config = dict(
    n_head=6,
    d_mlp=1536,
    rope_fraction=0.5,
    grad_clip=1.0,
)
MLP neurons of a small language model. Each row is named by its layer, matrix (down: output weights) and neuron, and shows model dimensions 160-223. Each number is 200 + 40 x the weight over its row's rms, rounded and kept within 0 to 999.
A block is one neuron, or neurons of one layer that tend to fire together. After each block is what it responds to, as a language model described it from the Wikipedia text at the highest values.

L9.down372,203,133,133,200,140,166,222,211,189,179,119,142,91,198,168,137,115,215,143,217,215,207,172,177,202,213,244,245,156,213,189,210,170,219,217,168,180,196,223,244,206,235,247,196,192,206,163,189,189,139,170,191,227,257,234,193,191,222,224,169,163,210,186,112
L9.down692,152,199,157,197,103,198,233,199,149,251,221,201,210,151,131,232,207,237,266,110,203,205,233,166,187,234,167,213,210,143,146,221,214,258,165,190,199,204,191,226,291,192,183,255,217,179,250,240,160,186,230,176,184,158,227,206,179,262,178,161,194,259,183,243
L9.down1011,146,224,169,257,203,183,245,145,201,235,256,218,189,186,140,181,173,247,181,295,259,185,209,183,268,238,209,172,227,215,196,175,171,164,226,312,174,247,249,243,162,233,234,163,213,202,134,162,247,147,193,202,144,233,215,267,199,193,159,187,231,175,214,210
L9.down1060,222,259,181,252,191,167,190,218,176,202,243,145,171,207,257,205,174,139,229,227,207,79,149,185,218,277,108,213,172,139,250,200,206,185,194,264,177,150,215,144,226,128,183,178,162,285,206,207,317,249,177,245,145,148,141,193,198,162,235,254,202,263,211,236
L9.down1068,169,250,196,262,186,172,244,247,200,209,159,133,173,197,225,260,210,224,182,226,272,185,177,182,171,171,153,226,195,168,181,217,290,160,182,220,168,157,168,211,216,221,153,229,264,217,169,173,254,215,197,162,176,201,194,273,238,100,225,226,207,252,235,242
L9.down1084,270,185,207,170,220,220,150,164,256,155,175,192,221,259,188,186,209,211,194,150,237,134,134,151,241,245,111,192,239,164,208,182,177,196,159,167,184,169,143,175,227,159,135,146,242,157,259,233,250,179,163,168,204,141,237,250,168,163,246,227,272,225,234,178
L9.down1090,195,242,137,246,151,134,200,195,176,211,208,245,147,152,202,196,183,219,182,157,152,213,168,218,149,136,203,160,197,204,210,220,190,273,253,208,185,249,228,284,193,349,194,195,166,200,208,220,189,177,222,293,206,182,210,228,222,138,226,171,206,199,164,249
L9.down1507,234,231,183,114,167,227,235,194,209,239,133,130,211,185,221,185,125,202,226,168,202,140,276,132,195,235,246,165,246,244,196,157,169,214,188,246,208,213,211,192,187,158,164,240,200,145,302,253,219,154,264,272,162,188,168,215,188,149,253,288,208,242,150,214
Description: Coordinating "and" in lists

L11.down741,194,203,239,200,183,104,194,189,206,176,189,168,216,226,268,208,211,259,131,196,172,214,182,232,210,103,232,253,142,141,245,211,217,202,168,225,195,249,212,287,179,189,209,278,209,209,186,211,108,208,260,156,178,192,238,211,202,234,183,195,183,186,136,264
L11.down1496,246,271,161,157,145,144,239,251,203,172,172,144,227,286,132,243,201,168,243,216,137,190,209,207,221,213,146,184,191,171,222,235,161,202,170,192,205,161,213,196,211,205,156,204,145,282,223,243,180,157,169,250,251,232,200,132,172,211,217,210,180,209,242,204
Description: Line-ending table delimiters

L9.down117,228,179,226,250,240,177,202,217,250,179,286,229,185,164,169,223,230,213,185,207,219,188,158,221,191,215,217,187,211,210,232,246,137,278,173,191,198,191,215,248,191,179,241,187,187,239,172,173,170,201,195,200,204,242,266,198,208,164,119,202,240,173,168,52
L9.down258,256,262,140,183,190,199,207,228,160,234,158,239,171,146,176,216,212,207,220,173,234,240,193,191,209,218,248,203,182,199,185,195,180,204,166,243,192,99,166,195,200,201,221,199,131,220,149,161,279,206,164,246,238,153,349,305,177,216,131,221,227,170,159,260
L9.down328,276,204,231,154,244,197,244,173,163,142,154,159,176,165,184,227,132,283,245,191,192,356,142,181,196,192,158,197,245,236,197,205,204,210,189,230,246,159,200,206,199,204,246,215,200,135,200,132,207,239,207,184,212,180,309,234,121,175,258,205,177,152,165,177
L9.down337,188,298,242,209,170,187,211,172,292,309,210,185,194,252,133,168,195,204,234,173,179,271,181,184,171,112,217,221,216,175,242,243,153,223,225,173,156,206,191,285,217,182,225,211,201,210,244,152,265,241,203,235,142,162,283,301,217,228,195,145,310,240,162,122
L9.down898,182,211,273,204,159,184,176,226,210,239,217,181,212,174,199,261,190,170,194,96,205,170,179,242,196,265,241,275,241,237,241,263,177,238,155,229,239,186,234,213,185,185,247,159,128,208,248,159,252,210,223,246,155,217,331,234,167,246,265,193,243,209,177,169
L9.down1208,224,194,205,124,248,142,193,230,201,240,226,167,180,214,158,220,215,179,174,209,247,238,201,208,231,283,178,221,222,226,193,186,162,200,195,244,188,230,175,248,208,191,179,223,160,300,233,180,275,208,157,268,141,164,289,184,229,129,148,172,152,146,208,259
L9.down1330,186,238,179,250,134,243,153,216,162,194,185,186,275,235,225,158,230,204,158,162,231,182,210,216,175,152,146,162,218,226,207,237,155,246,130,145,217,216,177,169,186,185,204,201,238,233,275,215,225,120,209,223,274,273,326,168,170,186,196,205,192,224,145,190
L9.down1475,211,156,174,231,200,226,155,248,238,249,258,154,265,164,234,213,265,197,171,157,205,164,217,264,230,223,199,226,207,191,207,259,240,178,272,220,225,166,223,155,210,184,275,191,96,200,251,166,244,192,219,126,171,204,252,181,211,233,146,197,180,162,218,220
Description: Unit and section boundaries

L11.down614,257,179,170,245,242,230,161,227,216,263,143,109,175,223,196,210,249,205,198,179,178,248,160,197,173,135,197,177,256,162,227,208,255,198,258,215,169,138,173,264,175,196,177,194,168,253,185,200,132,250,165,186,146,156,180,193,212,184,204,173,170,166,244,265
L11.down1520,173,280,199,207,201,213,215,214,247,194,159,205,240,189,129,176,172,198,225,197,189,243,210,209,290,189,188,168,242,175,199,132,272,272,273,156,139,221,161,178,210,237,165,231,199,212,217,211,153,242,168,214,163,184,213,210,190,284,190,184,221,185,147,167
Description: Causal verb endings

L3.down293,129,183,190,194,217,218,249,176,239,242,144,160,150,185,210,184,227,191,244,126,236,145,197,211,130,281,207,217,241,209,185,236,214,225,203,145,195,134,198,152,233,187,220,207,215,212,202,208,204,158,191,217,183,179,212,172,205,143,92,219,220,145,156,215
L3.down372,204,166,200,228,244,215,248,176,164,170,219,233,204,203,170,193,236,148,259,158,184,165,220,236,167,172,195,211,236,115,232,315,212,280,199,249,175,239,211,192,255,152,153,210,168,189,180,174,210,172,294,228,137,154,173,213,236,201,125,184,199,191,213,196
L3.down553,166,204,212,147,214,206,172,211,210,235,210,218,127,275,163,154,154,196,174,204,159,229,102,246,204,114,167,264,263,177,156,253,228,179,177,105,186,221,158,264,258,222,228,193,148,222,202,207,242,201,186,248,219,160,274,204,145,183,167,175,276,183,258,153
L3.down943,214,179,187,183,173,232,168,147,251,160,182,156,200,222,176,181,228,100,188,169,274,243,189,247,219,237,141,213,201,180,136,236,233,329,219,179,232,221,234,221,187,153,126,179,181,165,253,267,292,272,219,247,210,138,215,219,125,152,197,198,202,186,156,194
Description: Row-ending table pipes

L9.down64,238,227,226,166,207,209,193,166,217,190,180,238,227,124,234,235,184,222,251,172,187,250,241,238,115,156,178,158,193,260,177,232,177,193,221,223,185,224,144,212,166,268,194,190,139,168,157,184,178,226,176,149,208,166,166,142,195,205,201,182,270,239,200,279
L9.down68,167,224,189,165,193,218,140,215,238,177,222,198,246,241,164,178,213,185,252,203,227,121,253,114,120,165,182,231,277,249,164,178,266,284,202,202,262,265,126,174,128,234,214,94,177,210,138,236,221,125,208,182,149,168,168,203,208,171,281,246,209,166,133,289
L9.down296,224,170,236,195,257,228,247,185,154,108,196,197,182,238,181,220,193,218,231,238,145,172,195,177,159,165,215,270,247,210,179,218,152,159,168,203,250,201,230,208,228,216,155,166,172,180,252,241,168,196,238,239,214,177,360,200,169,162,203,235,205,259,63,213
L9.down369,139,244,193,182,112,193,201,216,224,189,241,248,215,209,124,187,256,248,209,231,150,213,205,166,247,131,220,183,182,198,221,190,187,156,134,233,165,277,164,163,151,213,191,224,186,113,177,272,81,177,266,241,189,199,106,111,143,203,220,224,223,184,205,228
L9.down509,206,207,128,156,231,292,190,233,233,191,203,205,249,263,142,163,187,210,155,242,176,197,98,260,151,194,235,258,246,203,262,202,240,230,230,173,232,202,153,275,210,251,182,186,180,161,226,187,233,193,192,227,244,208,203,152,213,184,209,162,257,135,201,212
L9.down553,230,262,239,227,169,220,218,125,227,216,223,186,188,225,159,188,258,232,133,169,206,160,180,241,175,222,148,328,239,244,166,165,205,309,192,85,204,251,197,218,160,228,114,239,198,174,218,226,229,187,215,197,228,149,267,169,245,172,203,187,245,199,242,187
L9.down567,162,237,97,241,246,208,203,188,211,248,191,207,298,256,210,219,227,193,186,179,205,197,172,220,150,169,203,240,239,212,168,208,269,197,216,199,199,187,186,135,183,166,180,204,192,193,166,192,209,206,157,69,239,265,176,147,144,224,219,179,259,177,232,173
L9.down1520,234,223,194,221,156,172,219,198,250,181,241,190,236,231,150,220,223,171,126,176,251,189,146,232,167,169,232,256,199,251,139,222,185,182,239,172,164,151,205,232,232,157,202,237,177,186,176,173,248,106,162,214,159,220,164,198,166,188,259,215,210,247,255,170
Description: Table row-closing pipe

L11.down237,245,175,213,208,140,173,154,224,236,181,179,237,222,170,184,201,201,274,197,204,226,207,138,269,245,167,226,203,188,143,93,216,236,243,161,199,192,95,192,228,241,160,253,128,151,163,211,171,265,234,129,201,230,248,355,235,188,189,189,164,166,205,171,249
L11.down1389,230,225,160,188,263,210,197,215,119,264,215,200,218,241,179,258,266,188,202,193,167,210,184,215,170,197,212,188,190,199,121,229,197,183,193,183,199,230,183,250,207,180,293,187,112,254,177,233,206,212,216,207,193,128,239,218,154,144,201,217,204,203,230,210
Description: Coordinating "and" after proper names

L3.down152,207,171,157,140,183,142,190,263,152,208,178,174,146,176,233,196,68,213,199,203,163,134,240,205,217,114,123,239,159,226,196,206,217,226,136,182,173,141,235,226,234,174,192,157,286,193,160,274,96,181,139,232,175,179,186,264,226,188,171,236,232,182,211,153
L3.down520,164,153,123,188,217,155,176,252,202,233,230,232,111,230,238,207,229,148,242,191,259,175,189,160,190,210,283,212,198,189,191,174,181,150,198,270,237,221,240,290,186,247,196,218,203,202,226,190,264,235,178,230,177,203,222,244,262,224,231,192,146,206,218,161
L3.down922,164,173,183,220,196,262,218,152,195,178,217,234,258,197,188,125,237,177,238,201,197,179,239,146,177,145,190,136,218,188,215,236,122,241,198,158,210,234,198,165,145,149,154,154,276,149,184,200,230,286,218,260,268,208,193,233,159,210,165,154,193,215,198,271
L3.down931,178,116,200,168,147,177,189,280,234,155,221,207,157,187,222,204,181,196,176,219,176,201,216,236,124,178,240,232,163,168,238,263,193,225,285,199,253,212,211,253,147,237,207,234,232,188,172,197,262,203,166,207,175,255,257,255,182,170,233,261,134,191,202,225
Description: Clause-opening relative pronouns